{
  "d_model": 512,
  "vocab_size": 8192,
  "activation": "swiglu",
  "positions": "rope",
  "qk_norm": false,
  "init_std_qkv": 0.0161,
  "init_std_o": 0.0,
  "optimizer": "adamw",
  "beta2": 0.95,
  "schedule": "wsd",
  "steps": 4005
}
MLP neurons of a small language model. Each row is named by its layer, matrix (gate and up: input weights; down: output weights) and neuron, and shows model dimensions 400-495. Each number is 128 + 24 x the weight over its row's rms, rounded and kept within 0 to 255. Numbers have three digits each. A neuron's up and down rows have the sign that makes its largest values positive.
After each neuron's rows, "fires on" lists the tokens most often at its 100 highest values on Wikipedia text that the model never trained on.

L4.gate599:114131113116150104153125145162138133148125150130156132148143131133128121143126091126092153131107148071167115180108133120141144162152132088120132112101129118094136143106093106114130132066124120116141135114148140125135105126123096075112129133167147139114121106122106121111120126137145114131
L4.up599:150110093123128146154143151146125138209136148117138118117108127119137159132111138100133100117131161128135129172131128111180153145053163152104122091178142136111122164143120116140172118153132145152098089175126110082154121153131118134136083133135139140137171107112120150103117125111110138124
L4.down599:081117183120114118118129162165163118089113088114186139111176121133153101155136132111176148113108138134151143126111080137128148155129135118210092127071130109139130115110133104098111098104130136114129161125140134118123100110121142143091132141121146109104108116159104097136176091108150133115
fires on: "of ", "z", "ay", "iz", "ass", "att"

L4.gate553:148094115116164119119090159118110132196115161158096142125142105143089132125128166091100135106106126111142127115112119113130118123117117106154077111127127107131116136139090143167155079143142108119122147140140127209125160118089108127094128142156137095175105132135137098143117119092136130138
L4.up553:143111132142125137109112103127185132141092115044128120117145104103121107105125088141116128140133102169140137166126121081110117136139135113139094145120150131161076163114122113137123128105147130114165134154123128151132130113117122156094154123134085123159130100134161139075134082134154155147
L4.down553:125113123097072170148120147114130140124147089148094143088119162171136120171106167148155165123135149130142096120176134109079112156121157163086127090100123178119154141135144084122140150140124112143074100081100122085158129152150126114111112125130154134124120154100123115066097138100093132126
fires on: "r", "an", "un", "Par"

L4.gate910:123119149118088174129112108167163121155122144151111101123154144124116156138143110101148158138151098133127132129178167149122125138118125152119120136158116103100120129099097117167134152092122172139092132084123121129088116140110189115114135121130106148077114088143104114135133116149098135127
L4.up910:118172153152067129111128144102133063083132152115139133137145094096133136110114104117117178115115138131164177105144116132120129134141163113126097160147130140138181120127121126092157129128118124136120084146131127113119138135147168110130144149121117160152121163116147106135147113161154143106
L4.down910:116173095091069131174078133131093126153130102122192121123133143163138158148140112116112116121135132145120161102137153101123123120097170121131135105187128117140161126155128142089149135137133118105125138121125111149152107160111104102130133118151111147097122146058187164134135131125123134156
fires on: "c", "o", "di", "a", "Leg"

L4.gate556:149122146174082133133152150192152090057105153122128144134145161097129134116149174121089097127089145115166119175125135098120152167152120130132152140182161162121136128136159104135173143109156121136107162158110115130121137123087127113077117153112097117135166124131081117121149135065156131124
L4.up556:150094116117140133115128126135143087136131135148139113139118133091115087129125119125138139110150130117123157093105103106158127121154136118129138178132128139096117109151122165157109148111115127143095155190112144143121156149111166147118137141134170112157093129122130148140107136132127193098
L4.down556:143115164144106125138129174134107122140121067145167117155097148133171105125136140158122109123106109127143111144151141113117136146127100104193137101114148133067096149116159107106117135127147156144159087106144147126136101101145139126086128138148089171137152126108088149097137127104117105120
fires on: "and ", "also ", "with ", "-", "it ", ", "

L4.gate958:139160117127125149147124090123116134100132129135141135096093152126125077117127123110157158175130125074128118114094147135135132132085139127109127083123108139107114102093126139121156087177160155141110100109106133133139105145137131170179092144093078125110114149119125140130145119082108135165
L4.up958:097107153120146042102148130114130128096183135138094134136156104115095138109143140120109098121150146133156174144129167133140132166125133138120130124113107154118134133107170091150126160107091100150127125123112121133150144108123128129121134141162105110119118112209140103152122138109146128133
L4.down958:157102133121111131138112089105174169104161149117117117137138132155145139145109166130116150127120112111137127140151077137120122172133155155205121090131101109136133115116129147138106120088142118112106120139128139148118114160086160102100141124132154126163124122137128117132115154147141104111
fires on: "of ", ". ", "ale "

L4.gate220:118101122116138148106094096128122146121133142092103120097147123147160126071097102131139121087087161128123120105120149081116163134170122147109111104181125114139118134133104127145106100117173130134132155119119139150141107125140126111103102143145138144115105169112090144145166176123105142125
L4.up220:123119129114094159146140104133170129145107145125084142109123141116092101170102107111168163101161147161147115126099144124122071175126136150110123137181168147150156124146116139084107131113147118146108166146117088156123127143177156121122127133129134145093118144113122134086124142133176098121
L4.down220:084148119122110128109104141139110098135155107056125169132108088100177139138159108132168078125104121084132093166129138160134173107127109117218135126098083120177118107135142134144123089148133171114145132134169160108134157148168117117140150106167115107136077131145090134149172131109137113141
fires on: "is ", "was ", "one ", "were ", "are "

L4.gate265:138138118119110137159126094160144123137120154128077132120134130106141192119126132160104149114117142069142094154166070138101126134138091084109108156149139114111129104127125159151146178118135117106144140142166124175132098146107148112163111120071133122103105156106144129112123097122104091106
L4.up265:109117130100146125154143081150123120098146094099133117134156192175130151100156111167122143088106182142128131133128132123069155110106124097133146117155127156109130165118135131126070127164152118115146094139140138114106104125146144141201115168110086162149119118112116126097114121155112147149
L4.down265:124137130097139133151130139197159080163155166176168171141146124098108137123146130139130115149092178119145128093129128146116137130130163140081130142099106152140128165112140106130120146159145137155118122148128176119152066119111142132157117077112164146093114149149139135161096083150108126137
fires on: "to ", "– ", "-", "and ", "u"

L4.gate385:146146107155135115157165129151135109113123127164088162134148099100153160124123146142161129109101123161120177137096125152104188126186122122134104148110147137122139084131143123093158091132130095160106111126179147084093117147121098141123163117137137117116152139103138140115084157145130095104
L4.up385:073112127150190110150156107110148112140116112122139151126141109118100106134146107164141113144115102117111160168130160150120142163162125136107135115134130124170139119100100163113144098158097118121130135113165119080108123140126167144093081140131147100164128116127174157122119209154106107131
L4.down385:128089104155172117110100092110135154136111133155146089089116135155106078179188142147129144186099109139108121096144139120139118130112126113133141091089099131174132142123089138158124146088140142095129149110160128082150104127133157118121104156042116162158119130147134171119136129099136137138
fires on: "\"", "R", "S", "or"

L4.gate245:115114111150137123124105137125114141154146160129091109133117098117115125116047121141083160133173109100125153107170148157091143146144135153114092130116105124148137156120084108156100142149151140151131145109173102160134107125122080119118130130135153158078151116128132141050114132109123138143
L4.up245:090157125118101105123165043140130105139112132110138107141082149128099128172160138128118154167153125110163052157124155105130122134120123145113147114156167139131141125079103094189111170140140098122121149143149142156087093164079142122132131175157153148126139137159106109092139084088099155108
L4.down245:103104135119106125089148134140138114132095133156096089134113158076118136156144112099110159098137139111107143126188144162110159145147123116144112149141096170135129148147148140141121065116105132161131148118109070118166088100149124100088137136149092099137111105117150142109089138131143127134
fires on: "to ", "of ", "tic", "by ", "on ", "in "

L4.gate443:125137130112124096111131122109160092143112172112081109142120112120131113140141120148108183094123114126122117135118096090125130180111102121154111119090162102124181159106117123095093133153135113154107141127105138136192154148103146121078121165083166098099131140098147146099118122086097095144
L4.up443:105115082134083119115123149154122117126086111136128123164134126140104132168169114132126123143115156144106168106123097096149153172097167131119116111130128121134169128169123135119112135125150151110102113157131097140135147122119146105144112088092114118126117107105136132161158120080153129156
L4.down443:120147193106147124154121107131089130123154143120173136080105093094144134106117066153131186099104075136145096149149102165156131128130078130202164138117119135145124154076141102093118117136104134141130134152168163168111161148153125136127114150136162110150099115125153153113087146152101109133
fires on: "in ", "of ", "used "

L4.gate438:122150105103109160113117159111103127122133118110098126146123097085140090114136146116120156087178167149129112122149104133113087127169143167111159130138121107128146145148152154170131167094134110098130136078122104165128122173149083086153169109139169135127109178127127158116090148097116101134
L4.up438:126134117088091108134159115156144115137138130091112137128134147131160144163093083136109130160150144142163130117125123166187148154134162093126081154113104110119155074152056115143069101151118143122142146145141131181142167116086117095117129111143157146106179112102113133093131129133139088135
L4.down438:094160121108142155096147168149119131162156162043141160139158114091125134125122178136131194100127161116139114153125139099132112143133172101187160101140080110134087126126104143184113101143113134124126132099142175158116150135136137109143174132144134132131162174147124135121108146118155115154
fires on: "was ", "History", "consisted ", "is ", "composed "

L4.gate462:111148134117108111139112117113125096091139157172121125096119117120108118129143117112109130131109092159121148157096148112137172162130154117141128128140094114131143140105128109090160135151090140145082117131139129109090146137117150099139148097111147190138136107085115159084134104082115059134
L4.up462:111139105118161140132161136158177170088134131135149155100153100106089128129146147125099093126137099118119115078112092130109149126103113121111172139136143134113123115136143136148113128133147109090150113119120134171162135157110123141163158130093102128127124135118101172115120147131126110095
L4.down462:175125032197172133116152166128147106156135150159151100122148142110106159124098164133124120161126119095157160149106131122109116105178135119111097105137121149149126160135130132108135112140131140125110111118134148136144106116105136106122176130107085172140088125099076086154085132142100149123
fires on: "\"", "did ", "ly "

L4.gate661:125112163114110137097120126092078151115102172118089146110162127134101144160089129128141151152147104144094138135110128138104156084060123157142136088088086131187165142092149138140140153102133089149183100118144138121098146091118123130188146124134151156086146162145124085117133125133142131123
L4.up661:124132126117141124153162119110096144183130121140129151152120125133098102166113117160146165142154106108110105115120168147112093148132177140109090117129108158138170124125114126110144108161093098137137132110149138147131114100085104154146135112118159110091099100095164098082079179124134120142
L4.down661:142089184104136137156190131135146123136118111128154169120131134125114150091118105114103172140125153123126108117146085139133115129079143130188107112141159113100122146084143078082096151105121138179128119116156149148131155098135125149113127161123122116132151096147136176172113102129114104088
fires on: "to ", "during ", "from ", ": ", "following "

L4.gate744:128120148121120143172116112102150123106111109134080109106130114182169180116115138077116145142146106128107169097118124172096145148140125155125119130108134133131156094155122143135152180129103167126090099135127127132125120158116139148134112111112097175097125106138121139132115085106122146084
L4.up744:095080131156137142170139121161122086163149124121122091136143151123119146160147134137118125138086139128154136109099130107122123140148107122170101136121145112168137119107101120110130139148109125138128110117156135125141119119111128103114076136148150154132090127180104134121160111115109132139
L4.down744:141129113121162137125162184092127134157127200144153197093137127104141139153144156151130115123108153109139113146172098130116129137130150142099128155117121109129126123139120130172113124118152118154123184113147090141120136115114131094121128153141137073130084172180165123125078165102143116121
fires on: "in ", "of ", "for ", "by ", "or", "um"

L4.gate765:112136096127112109151100121088138135136119127084100108117157117137141137110137113124113132126114121143108097117089109132136149128110114126113130145169125099155114131174165158116129108066135124161153122140166116142101150163101109160174140128056127120150146138159110141104092129107157134142
L4.up765:141159141126135148140162124144102171151135106117140125144093142159122102117093095084067181106113162137152139127154092162160140150124062086107107128092114095070185160084110140151150092107170140111074121127139105108153115123126103133127165178096101125138088139135136164105087088097138126137
L4.down765:142125127136145092102108104094100166151144123086128112110123154138171154131145159127141100121154098111132124146162140081099126127149104130119104135105084159132105135089139155128079132112094150134137155160131153138149119159148143110117108173136121163117168111171143150095125133098099140130
fires on: "B", "S", "W", "F", "H", "Y"

L4.gate417:131150105121136076128135133150144143112134131116128115090112210142110126142127163144134138114139161116151088158148145124172157128144130161109150138139121107139123106100096120110125119117167141153123122082172106185137125137145123154129099137129134112115125134088142099133160109130155085107
L4.up417:131124152132148169140133150071110104115122138117113137095114088157131158135094132142107096118163087112126159141126130139129070110114135120136105120146140135160115090123126124128135100130167116105132119084140135131075112140135107115117095144174131144177098109114146154153137128129137115160
L4.down417:122149103148130108121145168143144112140139112118143156143157149143097122112099119119164138127100143059118106121148162128155147148108124116123142174129142159107146129115128113116145143145074133098174103128111110152107128112145153121139162103091087140158144151148137159129114093148122151108
fires on: "to ", "200", "197", "198", "201", "st "

L4.gate763:122122103119136107124114128080111203150103136114166139131102156128094118129143118095135063134139151117131123123155117120118093125168104142095117120122139139126126073148170190123104129182128085125128118138101161132097142086107144140137072128150113130149095098142084115130125131086138122136
L4.up763:064169118109140143139133116104100129137175121140152150101119133129118122122165114136175106126136144134100116098106102122131095145146135153143139133098135127103124091130123121137134105132113129142139078141130136100115153163106147115139110157132126104123107131119132177147151094151134125126
L4.down763:163119137149121114109091116159151104119106169129103096082146147132123118138152101124126162128112102116121192184122123124121143141134135091152126123125098111108168147159093139129126086115142131107096140131112099143132149126149170107137128138131137098111123114156135102121140146134131125132
fires on: "in ", ")", ": ", ". ", "on "

L4.gate114:146122097106133089147129111096083146157121124100104108109119104128103151153119153093121104150089113121119118101136129122133105136127092132151136119154122133098141145111141138122139095152163122125114092116150080161146111169113065096152123173097123116141106114139158085080161098122146123128
L4.up114:101115135123112160132156161136119098120147116121120137128154117135149122116157152110108112134090132099075158164088057125091102093128118108155065119129157128096112100124135138115113106121142128109146159139117143100191151102161163124136123134157137128137147150111110145145122135092114133158
L4.down114:115096096135143109161102133151131149145179157134120150136170122104150102093148156164137145143132141125172163128132107097134135107123098128132143146125115133165119147129132134131123131128132122154140160149103146131105142090120080114128105121140121131138099105164109086137131097169123162107
fires on: "-", "'", "called "

L4.gate119:118127137138138101161127130141118103088120169140100160174158134123107127105130153144116124137099107131154150145189139091140156103099103108130133153105105149116153086165180129106114121124139102090147143146160145171145124144112122121142153115166124174075144110132121127126119086099123124113
L4.up119:121119120130146089171199102123137150111112125076114118116123106166113117105136148105165143149131169144122146152128108146072130125100124147127145089122141173159111101142180120114178141094141140052123145126141137133095152146120141151125134144110140125137107067153137094168123112086136159200
L4.down119:175135103118150105128134135102123171147167096078136134095104099177101144094107164153133108141121125102103147090166139135154168109123175117184143125139117187097124113138150133105108072146130131103147112131124112115154148117113162153119120130125102128133156156144136139120151156135122121117
fires on: "-", "le ", "& ", "and "

L4.gate280:120118103139124140144102134128154102155133140118150148135180129127087160108136146123104098130136098098113124145154137165135147121129130102121144117120145152116116183128105102154107080117130146117107091142165140136078149136099116176154143107137159118128100072097117151106125139162141159140
L4.up280:103117114139103148111097149089169090075080148138136157130181130113149139089122150133129109122161130102150122145134140124155165141148181136124112114096092148128119096112147145123147100106093163119097120150138129143141120107085106160132107110139173144171158142185136114144131063125090188142
L4.down280:074107111113131122096168105142144156126137119098116099127083100138095115166166154123157120114129137112137093157104149071106159099095123118148147123112155147155159142117181173150147141108142087153171091086149116119148118116115121091145120142101071102095160143125133140137118139128101110117
fires on: "120", ":", "60", "mi ", "59", "Ric"

L4.gate295:139138139155145135129134169123117129109098106136143133167136161138189151121124148124145113166169117106149143142163151140148135101107130126098125090132117125146147124142118114131127157126128113128138090132102098119089123131083092174166166082132149140076128122132083115133141109112162106140
L4.up295:161154113087170138114130163083115108081092113196127158123127114148092154115151164143156097172200147110132107119152141152134090132115173130106168131153106152129152168135135115162114146155135107116157156148144105111114154116142099128169149080099145107101103121169063143169114110135158081164
L4.down295:139143162138102109158121102123177124150117132168112136142165138091115083135134140111164108113104106151172114163119110138104143146145145128195108120139075071129184126096094122131091112146123114117130166119129158165113148118118117173133155108145166094121123149165128100139127148143106101136
fires on: ". ", "trait ", "age ", " ", "Score "

L4.gate108:123172134127138111139101131155138099088132177138110142116146134109117130162125144158185145154114146101178117103124135124129151130156138147131149082149079096091168117109135088168104113119157121131096125102138106162153137093151168137171148099117129155109122094110118100124125126130125127077
L4.up108:135131105149145128140103123174147140101101137146163108148157149141142127110150149148126155097200096119132101140123126120137165140136144124124136102100146117124108179120135120119119122144095101150078094115146114104126131109152078148143104118177156142131110076104137108127125123147067111123
L4.down108:125124094150155135123143132110161178109115111112118151114098120180155180146115116156126120127124106144183177137155110135145144139102104129167151132134153104160109132146190167138139135118136110141125137123101157098123089172138146124113085110128150141084137130144107116109137183145132137176
fires on: "and ", "to ", "\"", "later ", "or ", "not "

L4.gate484:096085151148105130138089118116138181117113103173116138123074155145130102105110146145137139145135142145148114164169120130121083155127156147111142093148130124124128151109157147124116144110106177104116163109128085141096109180097144134143138143099138162120138135117129135128135110106162085149
L4.up484:138149100074117157123145112154103114159127102144100125163108140086155147162122117099172072148069143110132084153130130138163084130161102112101113111160124094094074105095107120134119152121114137124133135179103099161148121138135104105124166102134132119131087108163128149076066156120121155143
L4.down484:116148214138114139108115126141125141105117127129110121129068153125118108120091123124149094143159145104154075147170143111136102107139090156221159135082138138162110170086144095139120114140123115110136143097145134132104117137111142118116151166064147152110106143153098128085093110116137127085
fires on: "ing", "oc", "le", "y", "dic", "te"

L4.gate473:145115116169156160140139131133101141185124149136125133079103086136109170113078149100106134117107123150139145145126153174134116122104126112081116108162135123109095116154169136145110136164158142194109119117110105173098137158136111128132167143082129147116085138121126126101141146087122127146
L4.up473:159148124148145113094135136129112114114155191144120136107100077160159173115132140121116108138152136128174149110121110163089163143096133079137098084129138169109139162150133115115138146159134146174165107098126127166105122152146114107161137120121111138137117147160134160130170123124160138145
L4.down473:105116136149118134146107110122151151105127146123111130107120108167142129104142160133121111112153164111094156112201116142103141144097139089159114130131145181159183147107130105171113172136122110110122122122134107151181140177124118120155100126150128130126163109131116153129152095161111116113
fires on: "200", "r", "R", "201", "Pr", "p"

L4.gate935:116163121115131111096101130132116174137112183168075149098133109090108084137142154147145106138107146129154162113137075110138142125130171135095083129163127173147160098128135123169100156112136111132117128115163104138126109110123148161184108112146155100116160161126095145115138140115089103123
L4.up935:143141128115168117156095135170143139143096079131151169097104140166142139146114091126132120121098099136182138152129155142131127135130117111117162181113112161133110134113114137154145163156105142159139106124141094125146134161132131130107142162150117132155145117119145111118170160089159101148
L4.down935:130136107165130138113151113119139132121142158119078113178146092095137081127090101116129104152135085129137106115171102131071119186112116104084133144092147140095093125141132146126141118085106134137112079144117110118165147134125126094114149120118165155135103118122141138154122151122121161125
fires on: "t", "s", "res", "ist", "ad", "ter"

L4.gate409:130131150111121147116157129144117118132113111136149108159137108096185155118106133091126136127112156119118174130152124157119134136152133142125151113142153122152139112146118148138146142114123106134158135171101145113100100110101141104159123136164137150096127120111113150126111107174091138122
L4.up409:115100127148118123118143156182171141115154146140137103161157127088154108117104135174136167151128120123186094125136134101115171163151125118146133086126141103122103128159157093149131109096151114100128121098142124114163116130152152124118163122180130112088138143152079127127167105125131144133
L4.down409:155139107151082110122124150086129135141118121166121164128158093167124117159141117109108103145157115158076118150147123133126123125134120136084131140109100108135150126133119128064127078104138123065150176101110177140148154156168083108133082129117179126094114159113155132135115095124105145143
fires on: ", ", ": ", "\", "

L4.gate451:189178144111076140163086118140115160161136139119121116129140107140118115086137144103149123150131163137154116157142071152123128106149121139129137097156121101133164116114148085180102132083098094120160138162120151097081127149135103154129142138135126153108141155146097130168138113106122164119
L4.up451:100147127164133089164117114152185130103150169141132109144123124112123151140142144147116103156112097153169133166098169135095189120092151105148133158151127100123114137104108122135126101071110130126148122107098129124124134130128162173083122177113122109078128142139097139138097094133132158147
L4.down451:074105126157161102127170112177118118130105166158120134160145130063085130115104097132106147163129114105149139120094136125123141113133123122161142170115157112128098161130145116121145074133130119093127118085132136168159136125128158146124151118152119141138125163114135168116085124135120151130
fires on: "and ", "two ", ", "

L4.gate598:118097124139132109177087109109110139189127161131108171092129125119112119107092141141123121170159085117129112114135148124121160096129142107142123141135142087140118117088121111127121104146106151127135142105139163153118116104099128173137098143119140138091149086119121095107122117089129132145
L4.up598:163164100105157110132136131118101163165216119086131142124075137141149135143101130093112110144120116157092114123153154164150157113162084148121135109158146151073097135118131121119156117155151117124151111139109097148103107154155157164115164134094108129097146105115117098081123116109165156170
L4.down598:098088123120124122138125131127159094079116166113175142135152110143116073135151164110096132136142106129166099133148146106101109103124149103135115130110136122148148094094116136117111077132089110162125120145079126140151138083099090120148096151141152113141163119135119141141136091163151111091
fires on: "and ", "on ", "in ", "ing "

L4.gate904:163163120117151105117160108136157129144100153163126179105121109113110134091127106130111112103142155092147113133181114085164121175105154130143144191118157143092122112110160140136132183129105126146136112131121160118092121123123139162141128084112108149124143129179116131098064119069187130121
L4.up904:130212120143119119131151137147129149132113141124120144121143113146128182096095118115124143110129190112102137137146117097144123130111125204115121145132122100132103145128127156100150134118046118141111144137126124144119137140093138129132137132172133092136119166146084149072133132058156121114
L4.down904:099122127156148114131142082146139149132155186150113081100080142166119151126099159124124121119126094079140093193148126132106128100131148143146156139120148113162159098079143177107134122138158139137134108134099156184120157083107123149115162176128197115131150089167117104125121109109163117090
fires on: "and ", "in ", "of ", ": ", "the ", "on "

L4.gate898:122157112145155144152090151133098151133152123159127098154127096101153122160104134128110132201141141087110121106138114110087121150111156158131105129162105100131088108127156143162092106095132157130170162124142136111137130178135133133130141093147115122115158142143121135116123110067156083133
L4.up898:130115146130145083150167116131109149138151122119155139133134164134096120132110152130125121166096157115184129170100063119121160098119103133103118169151117116138142120113100124126114099145086089128125142134140138132112150136102169147133027140131137100099124136118095124129149143095134104108
L4.down898:135148140126119141123117093118129126113120125141098135108130092118160106122126110110145127098136130119140140166163123128109136102130115118117116086159159097143108115091096129115170170139127143126115135117180132133146126157159120153134109126152117122130139151107164138114111143105121148110
fires on: "about ", "on ", "which ", "early ", "other ", "way "

L4.gate204:126194113126139107088117124130082172110157148122113074138140194136079130131106162126125131103093177116156115090142133158137166096114115141121109103141122169126139142103107108126158129068170074087154142140145101120133142162122124129119138131136114116125101130118125123135081082150155146146
L4.up204:133128117150148137125126128113129167106142137102128154143187140152138147106143089119129120104145087112116131122155098118132156114157108099107123128130098123139106067100141100150103114121080165092132107162166115167127166176157125115145110156110150142091121128078113113157154135168152178102
L4.down204:138141100164149119103157183136130105149137160071131114126150123099127184128140159164087122104140165125160140148146138124093139117087117122130120105142136143156137132148142150128111105117113189140096111128117171134120128089132144182148111084185128140125115122158120109156109155130102131149
fires on: "201", "199", "200", "197", "–"

L4.gate343:121128117112161127153105119153119158146178098112120141142123061087129154134086100121134127149106150097113127128128131126152128148126113138125066095114112140145125078151163168145131128141116149116156155106149091132155097111149125108115171147137150103129128079152127157120111113096147107143
L4.up343:166130139162141121147093064160105091159116155107090135118150167065104059094138161124149142150125141132136121123146170111120141133110168121156089121136116106128152167137074089158103163150095115095122098112140148107134130111140179088152110155108128136136106133120115129160107113111108127147
L4.down343:143110036159090106165100122158135133135120134154128111136119125125094097139145127105127143169123150094179106117145125130154132111127133110076112143127143114136120171114119153079137141152133131081108105145125130134150131131119144125097136154157167092156129133120102150120114144153147095134
fires on: "of ", "(", "°", "p", "at "

L4.gate172:137111115140102155162126159134114132109150113151151153181184160096165139142147152148126122140140140101138126160150114144112120155110142130106131133179109129125157127050140115122159140137092082117125175138101086146099118104130156112123114164128074107115098127061129096110133142144136145119
L4.up172:118166118156124130149120179089157147124111148070151124139128112084119110097146110139120113140150067131125173153109108150159156130122143117101126148122137138157131122154147085127121080152131140157122133119134125097120147171082157179142114138115141137082144171151168097141095115139134127110
L4.down172:117114127111137155106115092131222152145137136157126144154111137122118126148125111065107128087137100077126138161147104120183097175162145165112119106144130122130152119140126152144109149105125119131130142106066100104125148159121135082145111173145138138140103127113120139139138151147155106144
fires on: "| ", "ac", "; ", "os", "en", "/ "

L4.gate812:146139080151105131124114108141141101093094145106142104095125126131134158130100128096141110088110110141132143116106130130124145144135149140099131127131145100133133076130090182124152105149165099117125158092113109133099119113139108170128130119091153131112084086138151143114103118150118131124
L4.up812:140127122134131164142150099164129092075141087154153133126119129178158141145149146084119102093125104125116121094161136092078128127154133114124131130115139127099100157151084136124122098105140129118141097127091082094124108095197116134123154124098099126121141151121103132130171142164095139128
L4.down812:094174142128113115173154155115132127140150136161138122140166119095112156133092099119151120125163118117128110126149091126124139138087087137229121097104127104127110110143118117118140115114098124153111155120127186138141131125083128121119123165134110088141185141148084148148115120112122125147
fires on: "as ", "place ", "er", "to ", "am"

L4.gate506:158144107127153079109096131126113120131152101130113090155152093122128153096132136102128142150106117071165121110146121121120114155137094123118178073104128125142147176119139151156132148120097155095141121135187117186119135144097095136113128124110116162146149140158169140132099107108160102139
L4.up506:091110134132111111105113149064087149159164133110163096132204080119094142116112132119083139119127088128128129122087109158124131142092114117149125109156093096097156132179136154105121143127138099122127121110143139115155156156103108098125065157116133158161122148177142124142141132130160176132
L4.down506:120150196108093170129125170133183132114135130111143165131147122106117117136168111141106128106110099131101092098089101153137113145130141154207134146110135091149148078120113137085144134116153090170107158120113143112141122065167090113127156123130126106123130134087125111135132146149085120103
fires on: "-", "a ", "ar", "an", "ab"

L4.gate251:146118114126137122096111121151124165090127162090162143122190127128157123107100173179181148151174073114114133067130126098121138128142125129142106109106119135132086127116127123123117116111112159111121086124109141137151141124134109129143125125145141141148145078114184084101107127129167190087
L4.up251:119135090099180164106139165061081097154120094126125056152133060127110163127149116146151122152143091083139127127116116117133139146136160102102117149138117144131142155130118125182176145152163126149132120131150114156134124144120103138143101131135170084163089108131103079120135154118145142134
L4.down251:140178125128132124146171120137115139109129126165183140090115099102162111117111114119162149107128131150121133125123113153103132087136107157138129119111101155102129134105148131146136160101138159137147091150118131092103128104123078141128134158159132149127154126095166109120150114141124136095
fires on: "200", "199", "192", "-", "201", "202"

L4.gate789:165153145119126140090106125175126155154106133182093125097126125145079152114130147143164106153133178141160108104151125157141152143102142131127155091114156112124131143144138140131094097113137088117155157149142110108114126128130146152122085126144116152097147143162073096144088127112130120141
L4.up789:123189118131136122168135126173135118116159184142169118122121104123145109160093116146142187113111128157104134097140112122134149152113096127146146136149118141097134124141090117131122119115174116168122130140111127146168137124198155178164104088135131146125163150109105087126129140161117113138
L4.down789:124131111126122116139158117133144146088120150138141148165116130160098154106161151099118095132122137171127103135130142161137109144126122123160137120105121133142087165111152120123135153155092123128129148112112158146146144138132123114092150135110132118138055091135142133139093116099116129153
fires on: "and ", "to ", ".", "has ", "which ", "–"

L4.gate194:117143096131120141091117122185148123119137100172136106153146077142154152127148139128158146161110155123110107146144115126106133137182132094094131153155117117139096130100095143151114129139091144094121152189139100148090126126114131110117144099066147125115081158103116111136092129083156117128
L4.up194:119108093112145145127125109152113143134127107108133094158137103130108123100150148129114116109126132159115112093183086117121129106120072141135091110108159137134090126087115120166113162101120146140125160147138088093112095090181107144163151115101142138104127128144144165144110147084122194098
L4.down194:175111165109159141150128112112100118154135123146123157178147117112174088101061123111111144130147112103120135155141182099121091132118125133118176166119100133176119159086155127108136152150104061123150173146123119151139122095099115165162112087130152120115127111103120121092120113136139150155
fires on: "t", "at", "am", "att", "nam"

L4.gate69:130135103171126182131133126153144096128118097159112162141134123134142146081153161134175139134121138127122092098148132099135129130150175148133166116127159095139122085123128110130168150098115118126128105114148156138105082102139136108185142104084118150136154124123093096102180120132102139110
L4.up69:176122112123187145137119134167128150112148110116147123163106128118174120079111150109136140117133138095151141140141092144131167105114111169117117113116117117134093144084124114164137137147089140135151083097146129155137157146104104141147118109137131118118105113117129068116130107109134075130
L4.down69:115140149094148117140134108163116116106161093149132142135137146158130129110106108121108127143154135133119134142126119167136161141116132089123110112162166154133168104120174115128088135116104125169095141164098156081143114140166184150101117139108165177103152079151169136159142142140113151113
fires on: "to ", "known ", "well ", "what ", "called ", "later "

L4.gate209:137145126111064124079118125153124142115148124105117156132088138115146105138139140119120123130149179135103154124135085125132091110142110144137121118161156131135147126175138125134122142095110150126117144113092115141123151099133109161132119095146130117123138112093104112120128136116154149113
L4.up209:096070133096140136104151120161126148102180107123105146133111143087134153090127149130178158159162156145130126149095136147126124170118121165123155115168137118145094134196113151118161129129123182095159136111147128137107135118118138109089111155104102147112168147151085134145153123103128133131
L4.down209:154138063135099146146114114145173122138128139133118120169154123127122134132136080134157124179119106137116116156115141164173141140123146114126172124116107075138123165103094150108145142180111095153134140170085167141140122124178142119118111142108129128175126093141170148167103163095176116084
fires on: "which ", "that ", "It ", ": ", "this "